python train.py --n_layer=10 --d_model=704 --n_head=11 --n_kv_head=1 --head_dim=64 --d_mlp=2816 --vocab_size=8192 --activation="gelu" --norm="layernorm" --norm_place="pre" --norm_eps=1e-05 --positions="rope" --rope_base=10000.0 --rope_fraction=1.0 --qk_norm=true --attn_scale=0.125 --bias="none" --tie_embeddings=true --parallel_block=true --init="trunc" --init_std_qkv=0.0184 --init_std_o=0.0184 --init_std_up=0.0184 --init_std_down=0.0 --optimizer="adamw" --lr=0.00112 --beta1=0.9 --beta2=0.95 --weight_decay=0.29 --lr_head=0.00708 --warmup_steps=292 --schedule="cos" --final_lr_fraction=0.03 --batch_tokens=131072 --seq_len=1024 --doc_mask=true --train_tokens=579900000 --steps=4425 --dataset="wikipedia_en"
MLP neurons of a small language model. Each row is named by its layer, matrix (up: input weights) and neuron, and shows model dimensions 469-703. Each number is 500 + 25 x the weight over its row's rms, rounded and kept within 0 to 999. Numbers have three digits each.
A block is one neuron, or neurons of one layer that tend to fire together. After each block is what it responds to, as a language model described it from the Wikipedia text at the highest values.

L5.up871:538524518450466468534497519496480553536511507471450500464498528520518494487478519490481517510442493522506506500485437446453501534484486512466464487515511507481507513465553509505505541486514496486499565542503470515503485497446494526462522486484505493476552525521518541482478493489517531506521476472500542535501519500504480526531499533508509490502501516518492538482475468518531483479502503474501489489499517494555472480567528458490466510489517502503453528553502510463505510474494446497505532470445545498508486505526474476505509497463536521486494537469534522493491473511514469492475467527499501506478484510487473499491467522514470527508491532470498489506511510522482482463528473452499522447490521500485519540
L5.up2029:479505477478486475495497494494530489513524574496505536529496475492500525513502507517493522516475504525498483527522474476506510510484489506493500493510526518488510501475480508476508447496530519514540482537539529534489470493456468510482511498482527509461470442503524451507481546489550502544520453498471500527483510476493485500511457536494565478488488462506528534547475489494520485527519457467488521499519512476484513554532490501497472501492513503495482493539458487443477510490486487481493522560469511480524519482533512496521492509529494507533515504517486501517506511454514502484540496511529585526504495504536495532519518503505510498536528495529496547533470500449479474461539445450515494492478551528476471500
Description: Alternate-name and unit markers. Tokens in infoboxes, tables and name glosses where an equivalent form comes next, such as UTC in time-zone lines, °C/°F and "in" in conversions, and "known" in "also known as".

L3.up1230:494478488503514504483494484464468518512506514518445508530482536463490486495517491562541521544514543486509460503477485507504488516468489467489475529479455552480541492465563532484562459479548487479503484530504505497489507524485505471501486491515551497487503476493488479497485497512500530494555540510535477511520535511492537492458490479503482485532521473505516547518501523463499523489516504480510490499453513489520501512524468522497513493494487484523480496526463523521477516484523507506523491499498519495467505491493525499498487505520467527492481503465450482557496516490524503472496495510505504489502488479519521496495466498500493514476501506458510514519493524492474465518486467481504543499483513526449546453
L3.up1336:500479498508507504518489515462539502552480522522517476502480486510459527450497503503509524515509512500464538498536537507462497551503534497521474473488444462511514510494497498479472501475523534483512521497496527507473486516517500503524501504533516515488508501498515529524491500509487487516548462474469504531479505509486479494478497489488535475475514477494467498509538498485464423500470507499510562473496490508516486509512500458479453544520464538527475516489465490481512536481513456501484507494506511526505484480457476457468479503542477522499474511558493455517503497503512505494491525518499524543492543475472505458523486513512543449522491466513511515494463498528511511493512484474519525507515476469542462542
L3.up1839:492509494527508473488524502457500451534467519540519471534454472473467475517492498499549488540466501477509466473496515554472458496480516502494463485498485539491504532495481482465508466520510465463495468495499497526506513505494489518495511476496512507467474452526533487527464492515499487475531468507490502455467509512513581486493497513501499493495511468468518490493472491507484552460518551537504544483482508501483533503507507493515472496486503527527480491555474516481523499516499493470507508511499568503484510488523513453501464483488456492531495477527488488519472472493531461509552515506483522488532522484516514476515492532509493491490461495495513493516533515440513418534544489458501486523496547540549527479
L3.up2755:445499493522539479516507524522508467538530521533497505499481555448465506481468468495485516523522480498465479503481556486458471537495524482502474478514457486522508477464564487487460481482523509518492491522489531506500500487484486482483497464500494515496473467519535518475518497488480546480539510513474516477482499496498481558484500525460499499500521481483480469548463484490486529518496462495524514465474520527536500554498510474485472591477512503485485508490496482502523515503492483517497464515451526512507498504478460490491471472517517497518493521499501517549523490458490509488487521526499510471494506496499485510480500531536502474499494479458537523490419531539476532530504497517473535536510488477517466460
Description: Infobox units and coordinates. Tokens inside structured infobox and table data, chiefly sq in area conversions, the slash between coordinate formats, and coordinate digits, plus scattered list and abbreviation punctuation.

L3.up379:495473497507505458502479505517455498502555491508495491521534481491506512453511535488479522488493521457494514484455531483508522529510484477465466493502541512490520512508485495502558513469504502483439493498506485497497523461441484489494506511471512511529502537559491493510491562469509552523488526510473483489502518457445494534518480494492479540479495496525502515502500495527514510507490519477525479480506485453502530503492565472494494496481525513483508497546512497484497506487518476493482533466494537491540435509437472456476533492499455550513507479466494531487480494497500484493482527512523483543489535476471535469473483486515560489541488477497502433503550488448474484500480502430505564489512489540515526485
L3.up380:473499500493496487521489446535514520507480500525484479519492498497492523445505534468499534471547535455542489531515511486469502495489502490487507523451518578461481514470514518483503492455444496471429501495496528525486477504488538485557472521506545472477544524500436501530544478458563508491517498502488571485466532509521502494531459484473567486484498492487479520499507459562533471508524537493476524501470502487551541512506495520505475473485475497481467512565483472490506507526476485456450500471484530493534480478524487526473484468500482537508536512522464465527487485503461477479490509528481536517503481532487547483494487557471497506567483529498509486514469511553488515517521499480517500505502518447520504513
L3.up1179:507451501499480469496470510489486468501492503472489487514496478495494530463526567512489550502427476484541513495510465527480546492522459511497466483473491486496521535477514509482474558480488469456500453493528513473508528510475458483484477539535504501494498469450497481500479502479553469549500519531469540506472491473455502505465494503544544525511530483544518530481496514520524482521493493452530501477507506529504511524554526476498500522498467495509517510528499481472554474522473468499453468475501513497528489524465522486520465519510519540462492492532535495479504500470430507501481517561519516523495538548454487483492429515466503475524465541506493489530478473468497498559502535471513502498520534505485522504
L3.up2778:478513484523460479526503520493527477518497513506506484492516532485509516483508543481493537555450548495535492501498447462500527506507514481463488443495472506454472513494500536489478512464481511506441481522549517558453479458489484479510524483488556463467499515542490510455517511496527456499524517524468516516518546488495473484510508487474509516535465486544481544494470470493530506490482501471497497452479502465516491522511511487495489534518440457517478533487524466475462525471496476461527505489506507503503480493480516509487490518501489544482472500497516499476519522511492491501471522523503428508548520517476527506523484511489515453538475516502482511509474517487507475465503531493464494499509545486527531524
Description: Passive participle completions. Past participles and predicate words right after forms of "be", especially word-final "-ed" pieces (was manufactured, is achieved, was found); also Markdown table separator rows.

L5.up485:494455520503472457510477480471523533521519518520493485542458539510425500505483516502543499540544506503512491510483474496497539503524519488515472475515493503499478476492516484512468512512507506458466492504541519466512484530455536493516463493486516522464554500503523549533513477494553532498490510488515514475511522503497493522512482491495518480482479507522506600489465461504504506495488427472490499467525510496506524501516506526510520540495486494512464509533499458469532533457449485567502482518431497515508502474488521554486500479492475538485470503464499451505487452497465478516482489553525529513461545481510533504502449507489479503531473512486517473499463496514520483534484523458471528486512477494487531539
L5.up884:475470534521481486473501535485530505525475550481524497503478513481463507490506483491508478529505486531491517452488525483469568555479590501529485509481492513524426485500474487514468536488468490498505501457505502538487537493469483521497479501510507488553503529455502491494501517506509502496545450487477519510513489569490509486500451489499493493503502511519471555463559497515485485495500427499493532477494533509523481563492486537534498501497536530503524513472503493504517471485486496487491538516423487501525494528502462497520480486467497531470505550502508479508535507488491481502465517526530495482492527437497530472516509478526519501495445493468530488483516502466504493587497460491490462459535521487455441495
Description: Narrative main-clause verbs. Main verbs of narrated events or changes, often the suffix piece, right before a preposition or direction: returned to, emigrated to, continues north, was released on.

L2.up9:484526492519498486493487477546521504528512473535446497521532523473514495491531500524489488510465496487508498491488492511480496508474464483485534458495442505481522524542486525458507511522494462473457487511473529549501487505498529522488467524519517506490479529559522469503470496499485514525535506516482493445488509469522537469519499513448508494534507498457487497500499524523500452508531553512495468503457581481515480549537443510545493496540535527513478478516527502494505499478484488494481499474502519476518495531535525446476509513499467490468492529506487518539505486491526516500539511496487499470502459508467532534495506518515445477525452510507505513463476518495507493518511499530487490495498499534499500474
L2.up266:492503522491491424571464507507535503502515473512458471523536509528520523497496498504470501507461518485506534493465521491496506493493502509499503484446498467546460499524457511491453513480512489494490495493518485530501495480509547500503484487488521526563487468493491553479520477471506501543526496508520535423485538479523502517505528504504542499547459449466518465507533465525511484479523510509512545490539528489519494517512522529518519525447519524519473527527508491447500494496460505482505505533533493535479508450470483482489492480500487460494511529505518538529533521487537510503510513505490502498476499500475501499493494526477465501530491511470508484512471514496513531498456505476483508503485490491525532546
L2.up387:488504478501506487534515532474504533516475504501464490516497532461527501493510511517471451486542542487500434498507525554501499510502500503478501536475500532492499469510549483465489520495511479483517542511495548494460519469486497493481453458513537478512528512472503545488475442492543470468504485525519485519450525474499481499510492474475533467497472471517531523487481489536515493518504506469492493515523470496530543509525506514498483508511505520532496502451502488474498475543476470451464506467503506485508481528492506481498510532525527477478512500465512503491526481532445533510474520507525489461491522456451486495530471495470530527531495491469492478502491542512476495506532508528455469477472537510489531490
L2.up1078:465544507537473468502490479531505508515466470529512526518510515481481470516498532502507506500506507528466471443507478516514511516479480493484511534511484547491527501513505520446537516494492477525510537523503513491483491487484497517530466456475477470480513487480492489488472516530516490532475494495517493514499477499448494476485509495486498493523484456539544513541486523521504480511523495464501538534481499515502489504505467499514477441526479471475547500497478489524497495521555496491518529464505545480538485476472479527499507450470497478477490506435474482506543517477474508476474487523521491488533506461495534537494464513477516509527453490486503530455475581510499468527565490490482509500493499537470531452
L2.up1527:475489471469440466567493509508530468510493454488461499465496513518498500432514528500477485508542512497475481522503502484487505511479499497525462503454468530551497513489565511464524487488481521491523542524466532523505481525461507532509499507550543500459472490470479514477491498511535529487520490527478517519492518490490487505508496533496529495507503483467517502508504452495490439530503488480531492503462508512513497529496503498524491538480475534540499525463492468513495528507469510520464495526488511484524514512504484468521493511531517485514529503465507486465494523461502479452514537485514499521514512481504532530523483554467522500526508547501485556467466481511466540527511510522480512509495456522464501508
L2.up1569:460533479529439488532526487512478525527501496535494509513548523494516529492485494525507508507505516478503481457526500490491490528463488484502458467482531495495511519498506551519505539504508524479490496505479513495436513465498559505479513508522533526502515477480494507459476531521493509494516510494500510514516497447510498512491475503532505457516466486475534533500547478484458498533485504489498536494493508467467508519477508449475500449475489492550517515505498461507550479475513514498498499512476546517507453531526463498499444534511535513478453505522483536494538474525499499483564493508445508478530514483468526528489481465493460504505502478450491458478470573486534509539478497494490507527585513491487529486
L2.up2262:505491502533451485543455494451506491496513504477482517499514492487522482472500515541496472502514513510541502523504536485498515497479459491470488516496470516510528524558485532489546515480486488462499514536520531495510511514509508517510489472523538481488494490510502498453475474510482513533516496520504471468471546480502529544487483498452481523539453506432486474504491556513507491487517534518529488506518547514550526526521490523583429450532545501507512518501479477499481484523525458493517561483501520479508499505502471500500535515483505465466521498457471552473530477510507515497495497508530511492507496456486478522495499512491464498519477528451481470483508535470491526501493482503461526493541504521477472473
L2.up2595:487517494531485502521522508505481453529532523527517489545527496506498497484497504492501477535480529447494508491457515521503513532453460514511507476483482511498545460534512484481524518482478449483536505536529471494482500528538480506514483494530506529496446479495502482509502515529494485520518514476472505526543479484473549492493496471500485466490511451490447509521464440503488482533474477498526524475479519506529461499539482488499468542512503484515502510480481450486505494504494498494517481517527504482484497476539554479476488490443509521513500526484515530482512531510492506454467493537512480454461484474473487500510493510488508503478523512441486509525498531471529495511505515502524492493495514490504515460
Description: Frequency adverbs, name fragments. Mostly two groups: frequency adverbs after "is/are" (commonly, sometimes, normally), and mid-word pieces such as "tr" in names (Astrud, Siljeström, étrangers).

L3.up743:511533494530493458444496506502501528506517493495485526516497468529513507526501518479521488517566512513499496522506463493511487501444467488504446524511481466528505539520501500487502509505530491503494511495489485464512567519485550546508497478513518466498529472521449503516446456537499518505490491489507507476477524460483494498484517548527528446493464465517503492455516439518480472491480491458486514499446477501524523515506490475560473504502469524489519520535512483493523515469506500467534481485457491483517512434496476464495499457502509499499512509489499489508473481497523535483526477545497492510498526513491513529468497470518522500513503470483479505487487508519525438556547500488461536528494524481532480471
L3.up1250:480460542496478524474457521535488496498493514490482516535500460467498491440513500502469495516504513471523465485496475480471460507492474526490508514499519520464513510501491510497512514501494524508472469542504470484497554511513543568510450494493530509520495462500489537479423499504554547444546527489495496450523494463518521560530483516531471493463465477467549514487513468559480488473495477524490513489451516436527536504501482466551507502473516491528480467528462499457530508482482502494458475455489512572497528481560443488504497500497494483497531524516484499509499506487564515481512484504500464487519515493487480539462472474507508535493480492476476510502485522508529457515484497548521482504506533496489549498
L3.up1327:479491473525535483512515481484518508520503498540448551535483498494519476480511514476509493471526550522488517562494497497520464501463488505541497504462453525501490493490499472458519483487505500501489498523550489512476503519496527523510461432542474514487519504523478501531510504514487469489490519481519487504538553476477491490528456492478500478547500472464543507513489469492498484500525508518510561481492453536514534497506472493511481528492464519496442519539445482493505532493472492502456437516480504504535524462479453519490468480532495459462502506526476503492515457516497512486468519476524508534444562470492503492461508483505473465519457499501503476470492479504487525547513524492448501499512535486518525469
L3.up1549:455484474517523504476456503478511513541509509514467480516474494482496512450489569497467491491528495543504487454506508516486530496467508511477495480503514489487498536493513504498481507504504469507497534529525545464450533496463500551480493523508467491539457457523513496482501459527499511521507488541504531546490519458516534517534492480467494527480491513508505500440499547549491493488494466477518501505478502485471531538482468520507510515515506502540524497504515466485522520493468465531507523488519527513518508504513514503500443477491506515527505538502538507472485488509506525509505525527556507550483494455456544490480478434480502457482481504511482511541468482484505475508495535514491458509468515530499480486
Description: Mid-word name fragments. Short letter fragments in the middle of split proper names, mostly personal names, e.g. Mari-e, Gustav-us, Li-s-elotte, Abdul-J-abbar; also other multi-piece words.

L5.up2031:507517485482521492528484536475487508516531492503465494508521509496431486484497521520540552511523526545474488478537505507489500527548504517505467476457511494523487495459511518511511499467482478477532499473483465479526523478478477518533491507499490509508500499469500481498484478457504553493553508495500461469487513489526460541511488522484486495532488465488558495460512492503497544512528508514547460478509462469463536522490532518511469509566497492502545484486499495452538551530512490444497477513494475471493504464514505484489400513473517532515545492487479507497532492489478496499531492466507454518438496545449472496499511465509555498504500515509521483501462485501504501468453511517479540475484552473478511455
L5.up2560:511533501499470514537479544463457489509495515544480504548471488461488473509489516488469524535487523493485521505506556544469506486464447486513492475526451484491530523519526482538522506496522517466513439516481502525479485462500505521520435508485488500568483454510490508427506521517518540497532479480494487475517518469524516510508535494498490515519464497484485492515523468540496520500552499457534497470527476515490497544496495522535474504525537524542500476474478534499508512506504523490521479493531506444522524515515482513504501480487489492525498523529507529506475475475495502489512523509517496505455483504479491543506497510502513492528527520504490448515486516493517465499498483525460475468495530469464537456
Description: Early letters in names. Single consonant or capital-letter fragments that begin or split rare proper names and foreign words, e.g. Schwarz-w-aldt, Gim-n-ástica, P-estano, Albert L.

L2.up49:454491515549475460508490513478531493498505546511487480493476492473502518499490547522496448524561529503492510518512538520500449543480530497520519497460484483451520540488535519489485506500492485479456502499505524520458490495507521516479522525520536478483467459498502520502489499478500489504503458529508523488481526466506546517507468482501499514548504511480510497506498515547526497495496527514506521467491510509555498531531523490473520490509516515551463486524492481442503533512476469477520508519468473535460508473504537502499480550498528495481493493506528522504446462498498495498509522513514508502545550463512494488476442545496523484485432519512492521505471518503525468498493499482517444511490535490525482483
L2.up92:481482466546501474504544551517479551493482505490480514461519520489506525514492542511528538520487511483530472511484539543488503525480511471511490449485510538488509509505526515512441516487516464471475535527508497517457483504520539504483512484507585478454494525534508529475495495472535487495483534518464512521491538485495518494514496519458521472499462513510481537460467520506545469535527515547506494478518487456499518514520506472527517497536516538543529473499482558488455470537475450483480514533475507470470480520496558490507501510461495514485547488552564502502485483519493537504543535502481515473505545476481513483521514528492485502553472539482528482552516487500459519495507472486466448492519506512504490525
L2.up1034:484498438520509432519530532477469539551506496507468496506520510473501493482497491497474498528504479527526503509510499499471486530523503510504529445495467530475489550554542480504517503475509519520519530506504487514472500487507482522488468519477527489488505463470524489465458475473515569515512494522493506478475494474515520563518453535471549499508496492469503526458491481448479458514487484502529484515490517503511536525513509503489507509508510507514516465492499456484512489528471501520557515529493514546522531482528504469531483518498488516498547509535492482490508484534503522539519490494464511478477491467488545522508511493477485490497457512485492495473485492480483459522490518473482489509533473509479497485
L2.up1636:534500484529509454530480524529563528525481519478473496525504492487527523517502508492466488504474527525541459465510485541467452510437501483461449465470470557518451548519505533487481489488472504530461514509558531480480470492501527484504502511486530497491513470509482477462506512521525490530531533516500558523509514475488512530483476526481466497517462494502484514513529573499498471530509501494510529478504522470512535508556447520522473490480458495495489532509496501487501501528481490511508495563500540502495482483516513513520504486514454491485487527496485479510480503463509510506481495510527493462483476480446504507470514535483514471501477517466502511500490524492493498506497535481498468511471534512506497505
L2.up1885:497486514501504523499523525446490519506460533520496493512470435487467501504531562489530500531533520565512489471498510516470486503497495498508458468501475541499487531487555475513511452484485491488489521484542495533497489517502540490498452509471485500512478543499531504520515519492546527494515513467508527466471463515478506494497489493478529489504468516479496522512454513497508506474511465504497533514450534467493518544507524549574520527520493500501510478488472567513472502525501454532505509491481497486473515531551534462468466466469483499520547515523524479499479501486472546508525520530542538483488473486518499494551445488462500494515492541497502507509526476496488468509513490498499472492499516504528480494
L2.up1931:508496511507459454505469507499512505502530473504498535513499441469498554497515493525507468513500500529493513508481497552492510482456487474471446441490503526498493502510558489499500508473493495464518533520484486536497503498513558506490461478489554477452485499503457506443481474488509531548527537502518522512505486508493473504471473488489558492499454489467524501519502517479546498462517509487489540495494525437533485498555505521558476479503523457483524512494482490499519511504522448524444493508487519516502482480503527476487508506502519509483504532510491517486515494497523548499498520519490525518531508503484503479509505577480542493493489516489485480525502504543462538524469508452510528480537521496500549445
L2.up2035:508501481552483479511519490451498548504505528544471498523538494451490508492489528504518540503480496492543481513464500539473500520491480487490455479435460493483514509517510532520497474505473501476470488522547483517467453490494521457507446491494530542456485495543525511499480523500505527543509543493544532486488567495481506499447454501505498503475522483464503521494510530494492500464497461533515500499485535480514538506520534525523488475516502472512480513522451539465472553501511489482460515498501561476489486454514516516460516474483525518511486495549521455569505483485491526465486482502536527511484517484465510499517523570467475519523468514463488456527448502471449494493511518491504499471518499481480548497
L2.up2133:436477476510487478502503518506516528520512530510451501495527491493500506517518516514529512499501531466498490491499501518491543530521501530518491455433491523512452537492502513463517527486473480462466509516491518518461478529466522497473516504506538511525472491481497470455491503498477489532534488516472508499531529468460538484514474480480505494549440486471526543491526510479551536507505477531512521446450500482513462534529492479469499483473494543516560468509498497498482509513539494481503527539474509514473450497483506460503501508483526560501507491509502452539500494479528480421479530505497557483525517481467597508516508564498507477535510507484491533540485472503498466508490486531505492498545510494482524497
Description: Adverbs after linking verbs. Adverbs or auxiliaries right after is, was, are, or were, just before the main predicate, such as often, probably, still, apparently, originally.

L3.up256:490484530518491516540502503506521514524472505490517480485538524476487542525517489559556502518489520503524473524475460499462507486507526508513504469512510517498460531506499529510504454480467511449522514495511500494481482512464553494472473488478551503509515483510496452476485506495526491514552459503479541500463527482491555504476466491476509500517473506501476502516533475536542528487540472511507524517452502504516482514508505525488492525497491521501507502474538450494494478498525511515476468538519486494474437530503527497464493507536502553486468545558500473482499481511502521454558503543514535518530528529486504501497476526483523473528463496499539545491496512539500484481503492505538501501534514496497519477
L3.up1415:461503532502484494509502495478526528504477451531526475471479557450477549528508504516545512503549520573526465516491487509490532512476544514498520482497516503474493518543532507488508479510506509457487528490540466502449504501521520441513442498452513489485481494511469496467517517484573474508522504501516545479507538473495528517473489507482506484519465498513503514511506542484514481476485469487476510517455514504492462517533506538463541536557517482470502523462511475471498489474529512497480477543480489473447447495491535468494510503483503500480531491535525472487465531506495516520571553517457511518498522489511508514501495543488486505458466494489507536508488514536497469524508520503534478529517533537497529471
L3.up1521:456499529457494491525496461464490562499448544492509500527526516484493469495510492508498528477501492547519507488475471500510541564503560537474477476471498506520490476517539486517475541515535489440468474519512521495494539487509540518481459508465526477539486485493505494440501520510541536534529511496493540437518481496488531502464482508483525486526509468464539493493530501489532473507453452482484525502478497518475505550545518473524504487546485492499493537474488501506528508458499520534476517479461514494479502518485518522507499495488494465488482554516532450482504527511527448493508549503480522469515549526521475495549477504481524498522539481506478534468529463513488439465468500472490470449494526527488488528
L3.up1591:530521495562458510501497542473509516516515521481480524524478478512528518512533484541537512485472546473459480477468481506511512547477495460509505504489514532505478501529528534491482462469454498470511478492490473521526526513502535469530482460521555541510476479509487481457502511488527497485548502552504521525487493489497507501482488491484463465499496495447488498549561528507483522494475470515485551486449515483490531546541490499503467545509483534483471478474505463521495521489517517505504487491508516499446469503508484531470480502497534485517462522518465469498543505501482474481502497515498531526515508524477508513528512551517498502529492508508527581486505490536507509469511494497499488511503497531496497499
Description: Auxiliary verbs and infinitive to. Auxiliaries, modals and infinitival "to" that come before a main verb, strongest on the "t" of negative contractions like wouldn't and didn't; also can, will, not, had.

L2.up280:465485505494498460528462456484491487520461537533491548516526474485494531456505548481511441482522499508502487509503510504499521507497483481455458484480497509494504497466532506504498497494471508488446492477518478529546491513472528546474487488463494493505525528508431478521503545510528503478520496515464514488503503522492525500502474504481533519494492488468486480539516454529527507507497493549482574481509462524485511521535486503500539469508499518488492525522496532505468508491495518490442492525509508465457537471461523512474512495524498498480527514460531511498518513463500447464465519510471477502532499502508487509470498488503491458500474534506534466537516471502514471520542496505511485508504511499483483512
L2.up419:490482510492527455494437507531524537502523524552504506508509456480483562482513512492536494526466502529464493453441501480498467548481505520494492515499489529517477492480527491519526434453490509517461497532470465543472519493492464547512508456493487516493525530485498475502491522510488450495483516529506497476504496517499516496486505542493515477547521458453528514523505519487519479481504470502510560504491498508500465517487500492470440510507519514479529482505476503517461497552552496493501509531510516522514502481466452500428491470491539505549559497462491489536502525493516480450529536497485488501510485493497502492487494484489499467489492486469514476529495524501498461473503437511506490479518501509465502487
L2.up577:480500513482463461511520515438503453519517497507527479517478480482499470456507545497489491521517531524482479528460467509475566487476534520488503481530512504467488508472494525496510519492480480486528503495492513517508462478460523499525485505484513502466496543510483495462532487497545450533460489504540536474510504486501543482493510492504565464480497476486464490510484512557513495477524464500510522502536487513505509536566529524455512534497525535453543501530488507482494485508455501535507499509528520477491493470446465495515464460486459502443530522502542491506515552525468447514486515548520553441489535528461502491502503558458477479497472511446497445510475467469504497481485524469524494467488526546479505468
L2.up804:484461523486480454502468503500561509514501490550468462472468516496489549464521501540513505512509503494523513462492490498474475528505448496523464531498501506487491519466547489478513465502456530496489511507492509558503512479446475469512489501503536521494518499474515459478539511531484530528491521496475515529542496467498513543520483526497507516510528482499520483527519458489490497484554468492512522464509556504489482501522475553508499525479491507477518501491492517464532519502494514528441502524510507487503542512491478521477494480478500496500485526469537489504499526503478472486499523515512499505445487498520511488510441517514470467523469494495486492480457483523461489477453481494495533465506488534515511463
L2.up973:495459496503480507527476534521489512486510552515457461543476494465505485441516455524523543515498527527505498460502530510492531534544493526502464476469533505502522492523518513499514488460476489482497470508505517507476452431448493511480474513485520499492488491484487529510490512470505480504476541469519516507503456494458502495492484449482499488525519485492492547491555476498506508484557447479538520503482515483488480554511526497483524474506511518495539508554483472443477528525507461467477530496517514497484504512482524531493497476536442501531511469527498481530530530514487524467485530513509566495500498485455545499538520517486501517548514506480539494529476505524501511463483509464531498484498497518478550493
L2.up1291:533514517471494497488449457525479512479528529527493473554478499518463481492517514503529471522475507485530479471507496474500524516479487536547456493486489534541455480459522487493511513522467528480488479505519461498532492481497463480520502508553491493510507506490453412487501526504467488480509502498461513508513507494515513488525513510480523458525528478540519557476579523511479478524505487479505502483507491493531464533486514548509492522515463510463542521517506497527497513535544484531499478517495485522515475502492470500490495481492469501486506513475509478512529527498551480442515534520561531483493502492473526512535456459467468488511457485500492482497456499504513468515512480517517496466538495543519505467
L2.up2121:439489470490467498469504481494514503529522507553494453521511501506487507453510542533498502505540484496453505507517497493512492551474494503505465520438534502488500483522492494448517520496486510472494500502567517510500461510506464536489492503495490480468466526501481480493481524506502488520518528458490532517512501513464529466483494485467483494505513457506501522528547511537495532506489447519532500491498490495504510464548509538506497518504514543521502499513506503502546550516466465502457496504513482475519483471478515501496476498478494506480546564465525444512502548491450470487555559534505494477543549490490520474503511466470507529489515527472518524527505512496490500491482494494508492489520479511463475457
L2.up2125:472456507556492517508530546454498513525480555587485502513473531517485504482531516497533467499523510486517479483505512515488484523493485495526472495494461475503464504500496483468500517508471476492479502494489482494515499470475494495492516490524518556470483467505490519561516449491547524483521522527482515548508515482543526471531466478480536455476526481479498522520479464472517504525498471469505515487498484498538525512516539508463472501512479533499509482473474511476509517518492494466488480507515557482486484503490470455493477514512520529424508506473483469466500502478487509481456499492473540477493543510489516476536462543472498492539478536475527500526443472476468525483474520504490532465558517496493511507
Description: Main verb after auxiliaries. Main verbs right after an auxiliary or infinitive to, especially passive participles after was or were, such as taken, made, laid, be, held.

L2.up328:530506456522497500510510534518558503531477450488469491476505522513521503537478513494490465476521521479531472530432524531494536493477531500478503482533497495502484547479533488472485471484468501490479489492511565482517516501537542478478465492454508508544504502543484502503499514484483544512467525519512516463505511513486484515475496497499516456484488499475474494499512472493515516494518507506526504494493539517505474494494485497511524532527495479510446520530481522519510492478531487479478473543459543524465485483489549492495448513566444488484504502479470514522449490465500504515494510506472494531469506531459494529521517495548486458511462525506552526507512477547455474501542448475481509518496496522489518531
L2.up358:533541524477492513514481483459505523505458499519489506472513501489501478509471471513466526511512511464526481500544498504465519520490490514499506450487491495558518504471476510493501477509494524447502494514533486518501516481496478503536492464514537507501512479528485513537487515497496533529513480531472506522501501470498485527464504567467529470486513515502490474524524471483545503484487532486511511450518496475521501525480483522471474520487497504512486524553476520466518501555500501475510482480464556513509482499495482502487476494538472501486559513505504537560412491437527500510501543497489531481478470519482496497506504484492513473509508496470543500457489532511521516480499417465520473528528515447532445475
L2.up391:496465505524459519521496515491554491521505524485476503533516505459513508480524527526491466501509552466491491495471493481494503497464454475462503471472477505538484515523505526501510533459450529522507505486512513475465484485499518533463474509521548500540522490540477537464522490539501522490464513489512512494520542520503514479459507494495486481543504518495524469519508464537506469562511490484519468461513482498481480508533475476483486512492535476521506533499483499457489521488476449475507493535521494501498490520461500472478485487514522533498472520488501496520477522510532469424447526510489500483499506442491494516500534531486461478501469496456498492513471529490490478468547514483478528455506483482457520533
L2.up581:482487521484476445492473477513529485526511525501463517539507516477562501469491474497535489526493496487501499453502488500477518534496464489499502496482507485486530510423539499527490492499471510498465509514502484477534455452499524521519509512515505529495479483511480530486502469500520518477490477523473538515473529502489536514519520528500478460502504481480495475508556495478483500462516520463483487499479501510587500535502530469433495496466513532494487482511488494497499523486495522509507508483505504520524480464468469447474541492514489476534451524511522430481468474446552492455509499540549533539517497561508505496511460486475510461541504487546473518500456478535508493496540488529502489475517523489503523508
L2.up845:499529508491472469519517479517515517533506537521529512501469464506513468491505515527492548507478493524495485492447562516490521536469508503468521491436471489514491482490486526529471460530517489463494534504533532513489511509486463529520506517508557510498516509532494541445523500489487511498496478495414487460474556479485510540474500542476529482481485480512495499507511469515497517506482502503494529460535515525526489475495442500533517529504503505512450504533511484539557499500525497481491507468457520512518490506523474478496495510492495502482481503489568480557446501498541485507519546499490518514464483506505460504499527494517469474520465513480544508466522499516554465482498472516476473499529510495500494473
L2.up1388:491432507547470513496477488505515563484465495494475499535488493472480485501471476527507525490491496478496508523505506500462525510506517499513508467475516493450491487498496519497491526477503505480513483510524469513502484479457502466506501494525486506522516495533515489481475530463489485508492543503490551458505478517482427558512484476510475495493516491486548489490528496484519476501493489485506489477486513499475509505494538479503508524500530509516509515533474530450480521441510479486457492523448543493498453537483517531486487462474493453541496474488495490518460522492487507445477520508452545521533509537490514514532499562494496483520463496497532460485495484535475452495494499483510509534515542473516496517
L2.up1676:514488497529498473487496512476499501510488495486484434470496510480502522522501505548507521509504507507492471498467514508478510509477492514521476487506512542483506507477499494510497473528505482484500529500480492528504487486460518480535509512444584465463553477507443504492506510485500511507449484494540537508488537472448510487491461508511561503491513504527503500477490459470488486523508476441516484447480503508509505511510522481523452475489483504518503510576485470449475507477540506478485498515496502504484499478489505483517496483544451489511487483523483483499492530475489523475487511500528540480457478531520532547499505503514510488535527487511491477533493516499489497509518528467513510532472530480518508497
L2.up2153:511499518514479513512495483465474476494496526473466514501497496482515497439482493509469506518502506485502501525513519534439483510481464486473514490486521505507502538455512539496446484477537486495489516535516532522497550472509523479510515477514501518490468510521513501521491518488482558491479528513487545520463516505497506501507513568477493456464520518505488478561464484478564497506529521527488552466458504483530495513526505478485516546477516469510505481561474492471512517533476516478511485497479537469481526527510481460491508526555535500459494512526526500523448510472471489530542577517507514490468494522496512490504487505520513461576470484483513467478470484495494487517457424469506494511497549468503512492
Description: Geographic coordinate tokens. Mainly the invisible character after DMS coordinates such as 46°35′51″N 120°32′11″W, before the slash, plus their digits and prime marks; weaker on "such" in "such as", "so", and mid-word pieces.